{
  "num_hidden_layers": 14,
  "qk_norm": true,
  "init_std_down": 0.0,
  "optimizer": "muon_variant",
  "lr_mult_o": 4.0,
  "beta1": 0.95
}
MLP neurons of a small language model. Each row is named by its layer, matrix (up: input weights) and neuron, and shows model dimensions 384-575. Each number is 500 + 25 x the weight over its row's rms, rounded and kept within 0 to 999. Numbers have three digits each.
Before each neuron's rows, "fires on" lists the tokens most often at its 100 highest values on Wikipedia text that the model never trained on.

fires on: " Tom", " opp", " br", " dis", " repe", " bu"
L6.up1905:491537489557512494497456500520488489539503541479503435495470514480511519486492503494499496481500459507450512477541515541502503472474514488516460498508503517502542490508483495498502501491512503510508520442483548479520551472481466551527463490521515486564528505499483514504494482504514459527519486532509488505491503452505528516498534518531472527475487493490498513530487516529513513527530497463481511487497484496470497481503495530499481471477479581510448523504513490479480503502523506541521491507470553528512510521545495498495476500479513496503513496487529515480499498486524476507

fires on: " pro", " Har", " ad", " prec", " ca", " repe"
L6.up1524:536479437512506507484468467499489448476478530505460511531492504463494517522490554494520499499482482505486513475472506544495482492527466478545516536488486503485523520520466523501526494487509521472467496483525468492504540513467536494522506501519486459462521473514483494508480512490539513529506473491493498538528500508453486534453562524503509486496504504518487499532514498479569486543497490463513510520475486499466482529510505507510502482509495508476513521487522485510513521524525506586514494459513517484492532501522529461512502542483539451503507488524469561511519501468500560491

fires on: " Har", " ca", "op", "rab", " prop"
L6.up2333:471468549513488501472497554508489501500514494484511543517479509473531514489536507500496457478436493493527464466490498523458517504520494494507435530472499510489550522465519464540493484482513492471470542481522525491536498525495492512452467472443498511516484485515527498516497478499533485468517505560498476498500503534480503490572509532505494532476472509468526494529513465449483477463521514471467489523498505530475480481515517495512477493523501485558515453478524524481502533544514449457483501501512516534496475498524490465504506511458493527539462461500490456513496525555485498498

fires on: " Har", " pro", " ad", " prec", " ca", " pres"
L6.up603:517496516490480495511513492534549483542503504483447524520512486480485497500507440508502477545495506483486521456495527506471483491462530530521515481517501553521520484473519451558500492463487500482487521447586484474526516492493501501476485501489463493481548461512499505491486517505489485509501458534468522505516524456483539472479569482463512520489498517504478471488534507531535533537492542481496471507486527505485545456548449473541508523463525546490514555518525507489504499547485520536495561551511494499476499498483482488489458472493507518464486484469539492504528536510479514528

fires on: " pro", " ad", " prec", " repe", " Har", " su"
L6.up2010:492481494500487498496489504505529461544520474525508511479471485525508495511465506517499490532511483483478521521498516503483477521515431526476493453489534512510518518532485493467536470482490515531471529485551531527476503507447546531510490495490486511497538484519438510497526526517508545508507485540491527510469516482521494533493519484429458483472540494481460512454484479512538474483474508475523491450478469483530490520545537513514497478482539463545455484505460460518510502531499478547478529505485523481522523518570506510499490501498518469472497480496465546498430534459520527492

fires on: " pro", " ad", " repe", " prec", " su", " Har"
L6.up1116:495498456490520477501503460456548511527514469526511484491531521535494501474492480485525444490522524510498492478478534515508541497491505532502502564536508532491537449502513510510493502498495489455439488440532468524485499511557539480474492496518448452460515473491492515458476485515475488466495450480520498510459541519505519473467526469474502468501571504513488491508522492467519516553472496502471498481485500455494503484513516502566518465475459521507516506511505508512478495501476470501515525528539547479512511471514514503481513461503506499544530503473509514483532499527466480535

fires on: " Har", " ca", " pro", " ad", " prec", " pres"
L6.up612:500522492516469512485480540480498504450492520491480469494509485501467484512495493456484496508540515487477477504485515515537466493514537496507528437512512597538547538492469482525490510544510518514509514541484519513509479518445498458480499527469522466446496473518510529487502481497489505496476496497513461515456510534501495498508519509463544539480508500454542490500469506515521485516498506499496488479503523507513523534472488486452483508524501508508511491490470504510473494519530498532496494521472508524501526518482508479513515500551536507504483493500549537517495500438527484527

fires on: " Har", " pro", " ad", " ca", " prec", " prop"
L6.up604:506480480508490508540493488480498485473515502525491481512489476475493496474499517504483501522504510498458537515498484525520464504484511499538499540505504513486481538523462513513504497440526526494497518465506522477487483497480522473487498508545473427455506467484543509488501475502516516527499481564470470487503491476468526541498482557454458501504503459494457505493517471487442499500540473468499563516497525522488494463511466462507481459487521509529476524542481483534520482537510390469478532524516473489490469502528494505506507525525523448550512488489427467495484508503491504517

fires on: " pro", " ad", " Har", " ca", " prec"
L6.up794:509464466485532507539511499486534491497512496533513494515525523516497497493482551527491494491469472510528505505508527490463519463515492472502440528513500517472492524518518502559504497494468514474488523494523503499491487520517514500486497462422510527466494462513566527488510530495530423533466499478499514499481508528475503497510494473543504474509478523485523490490519510469523494476514477488493556465470500493486524501508516490496475499538489516528508474454518509510516514510507465481471499500472538493469521485530514506509491489507489498561458512520546452498451546532495489517

fires on: " pro", " ad", " repe", " prec", " ca", " Har"
L6.up1021:489517495534486503524499484512552479493508524490504493543506503473500473548461523482489490515523509476476493549510493524509495527489535510484484581503519520458472524494493493527512473467490504493480534483499493552500519468463474465522571498514506527515486499510524493532489490497510517458475460536515520494481480491545478563491514513497512508504478522544472481468520501500473524475498474513505526494493460444571490460531510488511510483501488525516465504507438554528513498503490506482509547533494451487507495512525461516521435515459468514481506478522516491475502524496540469510

fires on: "s", " and", "ary", "er"
L6.up887:500520481516506508501463487510541510569513488511455477485518502487516490503454475503496516507502489473503515543487467454482537532478527504495466510480523510501476515510537521512488563518489451514485506516476493492502524474486496505537487521487476511509535545486467542476493500515472511510514521553475460509469483444509509532497545536500481528529533484505495524517465485506500528518494519463507487509500508489555545512502523444454453544544513443486459511538478517524502509473499498498509516532475539473450477485549503554514488495563482522480499526504497484551510495492533465513

fires on: "s", " and", "ary", ",", " -", " of"
L6.up353:519541504495514512532489494533520491513503500497441453552488497494482511487479521516523506504494528522478476500520502488523498505510488432482472500488496503488520513466514493548505504477519465500486485517494451514470492452486542469482507515495491499554452489490479496446493454477474503492538510520466458515484520472533487508460473524493452516509477479488507475532518507547480523488453525510505496522505513484518512498525522502492509475502505475471487530532476515504544514514481492532537486531510509469492489491479514518501482471540476508539506457494545533530441470467542551503

fires on: " Har", " pro", " ad", " ca", " pres"
L6.up1327:481501534503457518482510514533546502545498491522497470466478480498527520516483494489483506503483455488485499511523495477511496468484574489472488488520522497497551468485482512493523431497507455525510493484454498505465482464536525531445498511528517542485484512503471504499527523501483501504487501567516514455514497550514519473535499475475475458518492502532480515477519506532497490508503504502472479489509531509520526500491475521497501500476512482505518560539457558552536506519462478501478514514484512482490494507563482520531516542506490425448495538519542496482417511501487521470

fires on: " pro", " ad", " repe", " prec", " Har", " ca"
L6.up1570:462481507451507513512508482521476476498508509507544506502488501491500479460495538472473555486490545498520472531506511456502497525502516472520505467528481490487488517520511504477464487484494520482483473501445478577519465522500512466539500500529504543473493477494543490494543439472567516534489463473466475520503507531467478490505518485503478476507495514513509499518517509524456524500442482483501466489522483492521453475503532520517486524462508491471482482485455528505464512494496507528499471500535473481492519478469499464502476499512521530507486488480482487466504497524529489462

fires on: " pro", " ad", " repe", " opp", " Tri", " Har"
L6.up676:514507515452501487525557509538573501477503490499533512522559513470480526515469473483526503512504444488481461509506520528518471535499503511472468472511472566483462468503517494503483512478527488475475547505471487491507545524498503452487532503487518521485481505495523507504486536497491537487561513517513500492489483515499507531527499474524490468532510482530473499505520489470495510451521453511464550491480468517508483482492523507458497463453463490466484518472497503504502508449453482508489507482470511503539469511482501463501489509471467472514449477534550467470489479576487474537

fires on: " Tom", " su", " opp", " repe", " acqu", " dis"
L6.up362:504507541485487529467486505471510499561559513542498465462548480484486540501509496494518517492457480488509521491471529544506513473429505563491489548466476536506532479501501507493515486473508495437495482511475560449468534492536472552476505493508482520555530506500473497507493460455537516516529506531520471492495500503452497486511553507437498482530483487486485513508472521471509515519492498495514535519499506494540524519463490475544504493501491517508492542542526497514494523554526494504497521522506497513479467502530536464489495474499435481449504491500505542494511449498542503476

fires on: " ad", " pro", " repe", " prec", " su", " opp"
L6.up1082:505509507517478510485525493493511549468499497485538492511507511484491538503499508520493488474473478521499467559516515518498512481488471522487497496507507522485530495471508472468474504543508481504518486504505516453526508520531553512466474504506513564552502481437499543477484541482507499519531534554511469481488485502446493487504524472486525532495454505519510509486473514502490509514492476511511467503451483561451519521484503490479451501517513456518548463490468511510506500517519519481529511481469548521488506485554532479492565472492424492475496515496524548492544519513498493508

fires on: " pro", " Har", " ad", " ca", " prec"
L6.up1192:494497530486536501467476513537498459510524481523458513554499511525515504505521491497488466525481523510472514530497531483485498516474520513528550502477505495498445475521505455534457520470506498514462471501507505483504472506460549539512482469497484493457478501476479501509527472510527515546487452478468477518497537474515514508448547474436488492453523534499465515501494501529488531529510500487509525512480522482442501473518503453531505522480525526489455512498569469544472483459471460504474525549517483499500481530517494497492461488474548492527502470521492519497498475495489528517

fires on: " Har", " pro", " ad", " prop", " prec", " ca"
L6.up945:499515475515517503489528482567461476486453500501500543547501528485490500474501482515518477457510519519480486519519551468525500488546536482471493488534490466516462465496508505558489535534495516494485500540478528475457509492502498555542495518499522502457509523501553501520512482490464494507466521451514514504455513507566481479537525468436526507475504500520548514503523499474490526512473525485488503486486498465509499501521520508508508535462509453520525449478496483522493496465488502498513509501512510523506533466490504456517538490510534525456497544509510525481492502524503548508

fires on: " pro", " ad", " prec", " Har", " repe", " su"
L6.up1550:499514503468537482509520514524499499488516535502507510531486495492522519503487480528486500492474481497479493526523476483529511522484548487476544458499498531494513512488510482490467550473484486504485542535440503513486507508493503470511506499488516486508472523485494479485515488523484526512471573531480507480454464482525528498522534483545550540464497542527488482473503505497549486539510508538573461506476521497512510523492516468493490478505532468511490543466456538519490492493460499483472525509513469503490509507533446495494523511479494470491489525510561486479454500497471494507

fires on: " pro", " ad", " su", " repe", " Har"
L6.up1260:498472526558494516503501494511532503482476545508504516541532462523500583498468512502512506489538474483508468480459499495538507479518474532474512480491523597516528495487488483538498514530474503528526479508469526451496476492503563523489530505473483500464478522505494490489507496500537496473512529533514485485525490494519509508509510484557510497496492473487498496504539503455473517483498540479490487487477455488532492495478483496515527540551500539497501473523525479487480525528513508551540503516508568485491509488497522510515508528530526475508474509505459492475483508515467504495

fires on: " Har", " pro", " ad", " repe", " prec", " ca"
L6.up2462:486476554474504479512514502542497505496533527523500495502449463542534467464482541486486512476532522504492491530479515507465445526520536531511460518534517464514486487467510508477484489521472507529466472533454483512488484477439548514479506523481486511462476507494500522484524449454486457470443443465480508492531521518481537495524468490471510501502495515502503500557460493474489476473455476505468442467459518513520472501484479502480479508496531481506496525501467490477508492474532444536516506503520485496486522506552517515521509532496550501494489488486458509500482470525474501494

fires on: " Har", " pro", " ca", " prec", " ad"
L6.up2087:463491562508518504495480470467516465549512476531548494480455527454483489532494513533469481518492522481521527527477497505517526524497511489512493481491516496502491545502474487500493493521509550452494541576482507527500551492524498513490465475510526491500504474507509499529519453503450509541484521495467519503483496519529545496510517492480556505475508505494528502516490506484465547540509491524506499467474488463487512499479536449491526500488500497540511474538480483518487505510494485516503521506523516472500491484496484505439475496511482499431511435499493516532474510520511473470

fires on: ";", ":", "s", ",", "se", "."
L6.up1891:537486427512453516503502504502479519536528541498471473503501487545506555485479507472518484498475493499464502491529544521473496416482536475514519532465531529500509473509487532537499497504487508501462503471488509514489489552502466496528490505466504519535531468485501469492495459504527527484506511527446536499540489499472458504469532515490516567468446467502493492494509505489514503539513544454507520501517506531478464536515442520477479482478496518491479488492503471508505504530519554480507542511491500508490470559502492526508525479513536474483499509525524492515488448508543525501

fires on: " Har", " ca", " pro", " ad", " prop"
L6.up1711:488501512502498478523512481575579451505458560517507487490471521504490458513484504490503486524534555508489507521509489477501499524488516471490471492506491541511485503484500469568498501527459520498490494493510443516526482472538519484472507487525507484559521465498522533504496488501506477470498502485479513468469534509539527495508471486492494457531515502508471505502519488484474503515490489550519542497516528480517542507500474480517481480469442518496519484510446520479482487510481485510498535505491491528482500517447491494489499466451472557483515469467515452529541462582494497488

fires on: " pro", " Har", " su", " Tri", " repe", " pres"
L6.up351:506476502523474461552543497494550499542514503511521535507474483475488518530509474487509501529509491497497442449482513527500487482545496503456509493504481535467521468488504484538525488433507542470480539526499464485491515531486507478502514488473484448519507465476505516507494522504473525488501508495506492477461460521487451518487517491497490504486501491490457522498508505472474479474530518485501511453463452493513493502448474511471487536488505510508472504490471514524466517513471519491515499471486493474501520502502501513488529522487516513531524510503482487512459493501501445523

fires on: " Har", " ca", " pro", " pres", " prop", " prec"
L6.up2223:521506488505509534507439510482509526429498481491465461473490506480502451452472475488496520470461458519505527469479509513539530457517468540486482525529521509501555524536499476485509462519544519521472478527549454542499500495467532496526486551494467517447516480528510495463510543485462467527472462513508474488480504521507503484533478493503465525452512517507540478515500503495489479515480535490494488503521510531505532529489467511508512512532515483490515521492545494481542523503482449452497508489525498509496502491515508497522525512516529522522473503489543533485491532472493480518

fires on: " Har", " pro", " ad", " prec", " repe", " Tri"
L6.up2465:470491522470500496499572497546576497543459483511515487525471527478511511499468491490492510496552464509476537516489474434490482523474497471555459537503485528523495531500475486516479535498510513513506547488500432493496497464487511501514517497502487485497489474514513524492464536501475480523500501546493508478543470512470564470479449520511482462484480467542457468497555504485485509498568506499506543510525517499509502498491465496508518483456521485535512496509480542501508484475504448504492519493509465515478498512506456493529438514517468482547469481548509478499509502538484440505

fires on: " Har", " pro", " ca", " ad", " prop", " prec"
L6.up167:553502462487483478512486498518453575452513542472456502522519508543502519486534516483486513450510496513497500511549500503476473476514474476507549471500529540485520550540526489536511503495514509542520517516504495510506466529496519532501495514516483512524501558506476467492533519510506507464473485489519503503449489480532488486470572500510497503498513515541488523488452498492537506548537529506514529476481479515534546505520496495486481521511514495497508477471495475507476523499503519525486460518503461479489557493509503507540482548484497498511489473498476488505514516494476454527

fires on: " Har", " ca", " pro", " prop", " ad"
L6.up2491:481512508489482508480574488503523538565508489510447533479498463480482496483507481491505515531498510496521521450493503515480459464455517477487535466522513534491503459516510439516465481494514488482509467475495445485512518531502488491471464499533476502480520423493518515517510437491493519503535502491497516501462510521484503441499541518486501525481491519501491534505560491534498506537488470484491500504455546509493484499518481490524523513488489500477521492536510473501453505496516489540496450514501486511504493491508500550494522482546483505511514495519464533561490451482477466524

fires on: " ad", " pro", " prec", " repe", " Har", " su"
L6.up988:474445534475557521450536498479504511469501446523501502500472496516491530506517482504491547501522507482515494503468533503536480517480542559486501465520506476511498474510478493504496552476486518486471472481481534562481459527517534471525508545488537518463516488435513509488504476495561525513456553424513538518477524494491531493493498453440512518501509490487512505520535485469534490514505465530518476478464527503512458471453500463494504503523502508538459503536502502514463514500510423520519486474511552478469515475483480529467520537539475512497527504481509513504501487477485500516

fires on: "s", " and", ","
L6.up1068:500507553518507520542533548501508495522495525465478565518495523519514478517524502496484490539448504498553483475445521494501502488511457528518510471485470484498506487501461513500505492507541486489516528498465500528533540541492503501472520491480506460527464481518527503573482561535445521532521478493480486496485522515483490501476518552504470502505510533492454536519473507528483501516503506508499463502445530512519477486482542475531534499489470516495524461506509508509506510492505552521514490504526502474526497499543504498522481479507513518508516514543497482523504495523505501497

fires on: " pro", " Har", " ad", " pres", " prec"
L6.up653:482525555489449517492459506489517526526545480483466499473475494485486498516508485499491483529504538506521514539539504458491500534507501508511504481510526442498524525483489519477514427494486474477518485491526473516478483530535504481488522528529461487525515521505500476497480494497461546495502473500559459467514524505550486489510534487478509475478507510483533492538491496510490489518493524507529457502468495511499509493447608502540508506498530487519534516497518494455462552562525483481494522506516479513495507521520513481510540488488518482527473492511512514481506539520439516492

fires on: " pro", " ad", " ca", " repe", " prec", " pres"
L6.up593:510493489532488517507462464513498550489488516509500447509508466499505545515490474501487484503498473509448471484511542503539541515545502489482512538465522489498540537489490504464503448475476512488497546480514469469464451493485497482459545511505490486487496491524468526511483504474451520473532512488495487485550505505482498469502521480505461535486474485490485512504534510525474484521511497484490470526494509467482484495505452489467498541540503476528484476498489492473460476536498494472501491506467542505487455508536451494487547528511534460541501555476507525492506526497442498530

fires on: " Har", " pro", " prec", " ca", " pres"
L6.up2086:488466513520481510513532495481500509517481496486527489480517511442506499493484490479477522487500515501437540495487461491500485461474486515509460503514489476495534506524500501477481417501536495520486491488450437503476508500515536511534487505492477521463533512513500501509504501489496482517454475475502488478501496482498529466524487490536480500491540494509494516535483514485469501495495481453518525513523520506485506519535476527537541525481541501496467532548432491461536483505520514504490486495515491483471516506522474485504439492504522472486528535512491490490538464466488469493

fires on: " Har", " ca", " pro", " ad", " prec"
L6.up582:499501521492492468538524537505483464539518517523506517488448503518525487480491521484478489499517512519503481497492474528499478498525472574539488531506505477495450490500499462541445438465534492480496506516520516532480522426492483452464490476563467521524509490549511457525503528494547463488472475474517467492495505520572497498556531458456479469485536480509506505503512495525478451507452535448488483510479496486491505481493500514520495488496519495498508520511490509501505518488472479506510542487474457503476543498504484494503473538504573472569492471457425557495474534480486485480

fires on: " pro", " ad", " repe", " prec", " Har", " opp"
L6.up1371:489521492461462524495507499491542492534503498499510495552520500521522506504477509496532489469552499532497484482476500534503461536505511519471540503440505523505471525491513476486501490483463497475521512484543522515488521482541465433521495512512472542486513458558529504531514498480482496523547478539502505531495508507502459507472505531517496495515509461509483525484511515524544499522514476504477491499511476517522491500460492470521546502495538499501519505513511498504502512551501547499499482506500466500500498536455482520526442504514471533525549522479452529468515491487495503528

fires on: ":", "s", ";", "se", ".", "}"
L6.up1571:523538459483490532481520494476535493503483546495504529516498490459515520488529477471493496515461471503462468510462542537481504497496510555521564559478472497532472495527499520504484472496444539517505436494466487497507537489562527491517478498521481498492460508490502485477494496491538462489544509523518499477541508463462499489479531529432499538462401519501527492461492486514509514524442494513533509483513544499492475521488486515464490424485496501486506497530459520547508510503472534525485495522495474498516511515491514496508521493501495521456516508494476521488504506490503550514

fires on: " and", " -", "s", ":", ","
L6.up2468:486518509496517466527487504491511512485478518489488533490483532508491486525486513497515477516508488505491493488485537496509515537484458538485518482502511470481506525440514477488497493525530473480493538468521492517516459500484529494505506494505481499495526491471478480511485511523515486538519512478455455493514504497493485482486484510466471496492494523516493490523540517536512479573517506495499440495431519515493498490499501507517502486499488406522523480462486521507503515475512489499509524540505508505504495495510490481485471458498494537470469558495517532512510485510478538489

fires on: " Har", " ca", " pro", " ad", " prop", " pres"
L6.up1875:507503498526482484547509478500521484469503450521504532495464493519527460509495519495508477482464509528474469508506520512498504473495543520488501466521511513521508441485529493519446471535491506514453480506469504509516468513475521523435484452465497540490481514532517466544517503475515486453460525476512526515491528550480488493502483474510491516495470487508558517508402504478512481506472533523500492477520501529491517526503526529448507503500503485501538519454444490533507523468502545478497523498487481475510534491506519496498548474527481535517520495490518489475476502504514494477

fires on: " Har", " repe", " dis", " Tri", " pres", " br"
L6.up2533:544507512491482533515554485508495525472505465490508541501464523485491477474498512481506515474475515485481527492480465508528511473467534524481474483522507499534511488480558509551508450472503509497519487522520424503476485495470521509558423512498504509518527518496531488474498522452498480501483556516490513523476475459501494466469499504461472495496503517470552533506506513465505500457487496434531483505484507491489537503518477525502535464552518478485517503538516508540494495442535497506501498479499459511512504472535527500518494502582471535488505524504538551476498525483515500508

fires on: " pro", " ad", " prec", " repe", " su"
L6.up1181:509462496457506477495505486438487484523515525492508525477506481488485512493507525509492535507500515509498486534511526519530515489514533520511547477505517499461517452507533511498531447505482470479522502556528485512463476499523531483531491499462499516487510530488491494508506493467482536510489443505526494486492522505520474467501503459450539467503534504500458549488468521508424518488523481484533464499478511489516500462479506515483491527529497485498524563509512496462518502505485507508486513490503506509456466459477513447499498499483538456491501461497472516458523516470482503486

fires on: " Har", " pro", " ca", " ad", " prec", " pres"
L6.up1066:530470457489485569466505517517450507467498496513519509488538505489488530482516534525498501482476527518457489504457491510530537506495483524514460500480489554497482536478504501527506478524531479507492486510484502501475508541476528495468493508475513474468503467498519500510499516468533471524490525472512508521525500486532475487476495482501514504499500504516543504526497505487499514475495524474496500479498502487497526508510471545536499494517510505465521496522452484492496510535504535521505491471541558513503496537483477487487476545457493471486497501552485478514501463483456536493

fires on: " Har", " pro", " su", " ad", " prec", " ca"
L6.up2315:509469546487511544542558550518511501500519504483456472515506511489509517481485532488475514509486490524526522503529500508459488451516505481464467498509508541500499533505537499545510507469502519505523502530461471497492491512508492485539557507457541525483478508470507517527495509504503456488469504496486535501501485489559480485513561511560528488491445550514470489472492474457429537472503522490537516533525521498454474530515545484520495533494488492488510457530442491519540518469490507514485489532496476508511519497506485504514443539453518513499511494510477503500478485501508473501

fires on: " pro", " Har", " ad", " prec", " repe", " ca"
L6.up834:485487461501472491480477445538562476504497473518535452521507480431511512486486549469510466490531548508463489478544504425461531500527501480511475574495491489507494531530528526519495491483447499475485501495520472485462467461488528528493488464524474480480488465541556540480483479466515485527462485523470488508500463535518507476502484499530480478478481475523471506510514505484476489540471505521498564526507522515470507513490456493532475495489516509528520483511481473512481510509461453489468460519480516522470529552501520520491515494482504489569526491457506498490456498480500501498

fires on: " Har", " pro", " ca", " ad", " prec", " pres"
L6.up1375:491493473498485462488534479488470481524499477580505517529530537510527507485487501486503505508498519527514489550502507500459503530493497506533483534520490524522497479510496495540527537532539531494501497456508454505519499513536539514523490492524502496468515534505523532529498472528500508487469521466539507498438548499562490477450522481471522449512507501476510525477501487461484520538475511511468500458483506451479500485555539473550527469465474554522494547533514497564502511521503517534499532524533481490474542497516477494484498495498507448510526494494482463487521473532513528507

fires on: " Har", " pro", " ca", " pres", " prec", " ad"
L6.up462:483521483481511514539468528508504509545500468506463513537544485516501480498447537517487548495485512521501478530515500519524511503472526522501494500478474524481464505531504504491531453526498476495521485513461482499504532499497482473449485504491494544512478505496502518515495468500530454501481522526502504489500477484494546504467490516495495507514493493528507498492481505536446481524455499542512485476490506510458532518521478519484512468457445517455548507518505510537552486481519506510464490570537451459550481486542487518469483477518552449456511514492446455527496499476518512532

fires on: " pro", " Har", " ad", " repe", " ca", " prec"
L6.up2467:528476514491476500516479465486480514513508520507526502469533529488503512520486485475503487516526467482481476516492541517517532504511501524481527504497509470453499451506445495483494435482488474490505523517479527498494518523520510432508531531488471465505524485488460476502504502478460538489522486451518467500496526532529522523509514473459489477478529436507469516527480515457504478479532486460535472451507462477494472473471526503531489510467593453511425478507452497467497502488503490503513468457445506471522523490508486481501511498485575487507486515496492555435460522513472493501

fires on: " pro", " ad", " prec", " repe", " pres", " Har"
L6.up175:481447474531490460456493518513491493494473483505468552494474485498509525490489486506517492505464512517481525503481477521506494505512516487476524466511478500473520500499489500496485519509517483482494447542521426537542495480524509543502547489464479469496486515479508502553516498474467515477496519560514514482482485506507533516560517504570491506495532500482436489519569503516522505470524452479465462449503465529460462457505455529508520522524496485510522493582492495503500476502522516535521470494473550500492520517515471501535473544540485529484521500496556474504505525525506484494

fires on: " Har", " pro", " ca", " ad", " prec"
L6.up2323:514527482501551563462487491482496488490484502507503532525524537450500526489537503487503522524510485485493513519466502477507511499466485560528527451508508522504463463517530536455544513500498485493491516547474487493491476567471518513491458514559501507488510491515520508496515467489501538491478506527512454495466492493493512482511447527471465529509576517512517498496521500523501495455486526495523496520493464497511482491483501469462458497510465508510565468543513516513494530488515493522482494534443534501474532467520441503510513471549493516553480484480455497489514513497548484505

fires on: " Har", " pro", " ca", " ad", " prop", " pres"
L6.up360:487494486508507484481540531462522516522486464538526518464454498545517555494471536477491493490512522467482494505480528543506496521463499482500500480541508515495491492526486525520531525501532493499492518506445528528498531448490507509541472539515564492454510498528489492512506491534500487461491527485523516499506493516516534464508482484459530472519493511510522532494518506494523496490474493523470516497482487498484482522488516489475530503478491506524522509507485497568508478494504503502505543494510553481470493522499489509474478566491475487463496511512500501497483475527480499479

fires on: " Har", " pro", " repe", " prec", " ca", " ad"
L6.up899:478535485540488465509501516526482496478499456484463506524474504474514474468469551490485528477490518491485510506486528538526485504517550492480481518485493499477496508464515476537506495520520508498478470528478453534510525468488508509515537491441492521495482484488502493542510525499506499555476508541499480481500486476507517537526515508521498530489486496514485519462520490539468504508516518494495487485498498493518485509494495483456519493504476517497563473538470525551539491474514496514495479534500499509524471495519485503506516516483541542461514489500481437528473480478503453523

fires on: " Har", " prec", " ca", " pro", " prop", "pro"
L6.up997:492515525465507508516515504555494445547485503516495429506470487525499502487476516504511518509529511484487489557480447488510500510499519473522490501474509462527497528535445493535480503489525513484501548491524451489485495461485512517544476506491535509481552494481508477572495514537515477506498494528508527520494514488535543513515507501536510499540510500497479459494512486508462517497536542503501474527489492482547471466503533499538492492478479517510499496545493510561563484497469510499489533510495473520474496559501514521485496471460519492493467482505508512549457516532520495503

fires on: " pro", " ad", " Har", " repe", " prec", " ca"
L6.up2170:518526487522527504483514494493489495519528508492539557504479523481507506468496531506509517494487487510503529495497514509479520520475521509504521430521469522495514492481488488517509533516558493513469534534514466523490493533473509503507456514534513535519513466496531527503533502475483483532479543538520540501454463527555502494501527486474523520495515496516526527495533514522505458513493528475522496489480474501499472459496518518465535459508549518469526469440508502516503518511516537490509563504502493493487544465559473494513532503494538481466526518469514567444441523542503452526

fires on: " Har", " pro", " ca", " ad", " prop"
L6.up229:510481482508471517545519511493426534509455532471467484501556521500510479488534537494487493483489533496525471511527508524503502493516480485487538496517503517486515538513499518477472470523502453548525524512513484518484519493535509466493552480471506523521525504524505520491507489480448491433472516474523504517454505489537487523448524542538444492452467530476522500459482481475526467508547525514524499489553489505493475504532516505506483499504544457508525485483492507553471524503479489521493540497478486532531465494509471497501494485503522505528503490515488484527486535522523473525

fires on: ":", " and", ",", " -", "s"
L6.up1301:502475483509478556485490512534470502521521517529484525484470532554484468471540515517497485549471494530469480492481513485439505482459520511469461505488509513503475535472471536477481496507509519472502433506493512456550484510471513485545488488533496499544448501543499496506504517482510477502497535474507487510520475492486455492526465542494497559474452497509480497481483520479519468529494497450505539530582479490485511546474458509521524452488472545495486497501504486546492479494544549499496486480546511530519492503474466519516507533550501519443530516539467496493512480534510504482

fires on: " Har", " pro", " ad", " ca", " prec", " pres"
L6.up688:501522503536495477478464519467457500502485520533518515506488480531491469488468481487498494492490545502514487526494550522546514474493505526461517522486461501506509561526475488503524496502520491550520513501510516534531500476492483468546528501490496512539491522523489506525471516496462486498474488517522505485469491560503494506524474540487517511535507526487529485510434522523443509523470507501464524476534515468495495537484467506471508448508522467501490495509506503492507482507523485510495505497507469487510504471580475496515469484511563515476503480508493520482509477469534528523

fires on: " and", ":", " -", "s"
L6.up1855:496507438482488470505469452547454500526516494528509470518484499490501464519487525516482497476506490498479484518492454468475511495448524481460468494529510481498465522508494516503482547517463482521489471503469507463493453502465488501544454476527505572434566539463520518512480530498537534502479550462484532515488494490511514560438506508510465486482529474465511543511482488485533516526508488495470501509486458546534540480492510493503495507523504487553428508528488459534501471488494547503522462496485518490486503520483499519499466527509471492504525523503537505502517429464499501481

fires on: " Har", " pro", " ad", " prec", " repe"
L6.up2249:500480485506523482551506514523481516497511492516503488505509536482522515557525482518487467526505493479534495521501508504522526515503472546466499497537458477469485527495454479520456492535522493545458478514544509525539475523501474559513490498482500459500483480533490498523560482485471472524477508499521524496461469570499544527501491483522472516508514525538546518526507526535493472492511484488481481484517495473519501503514514547511503469535491507493521476484530519467496502503491510499498538479474470468490509503542472494543493513538510543533539463500529487501505514500507459514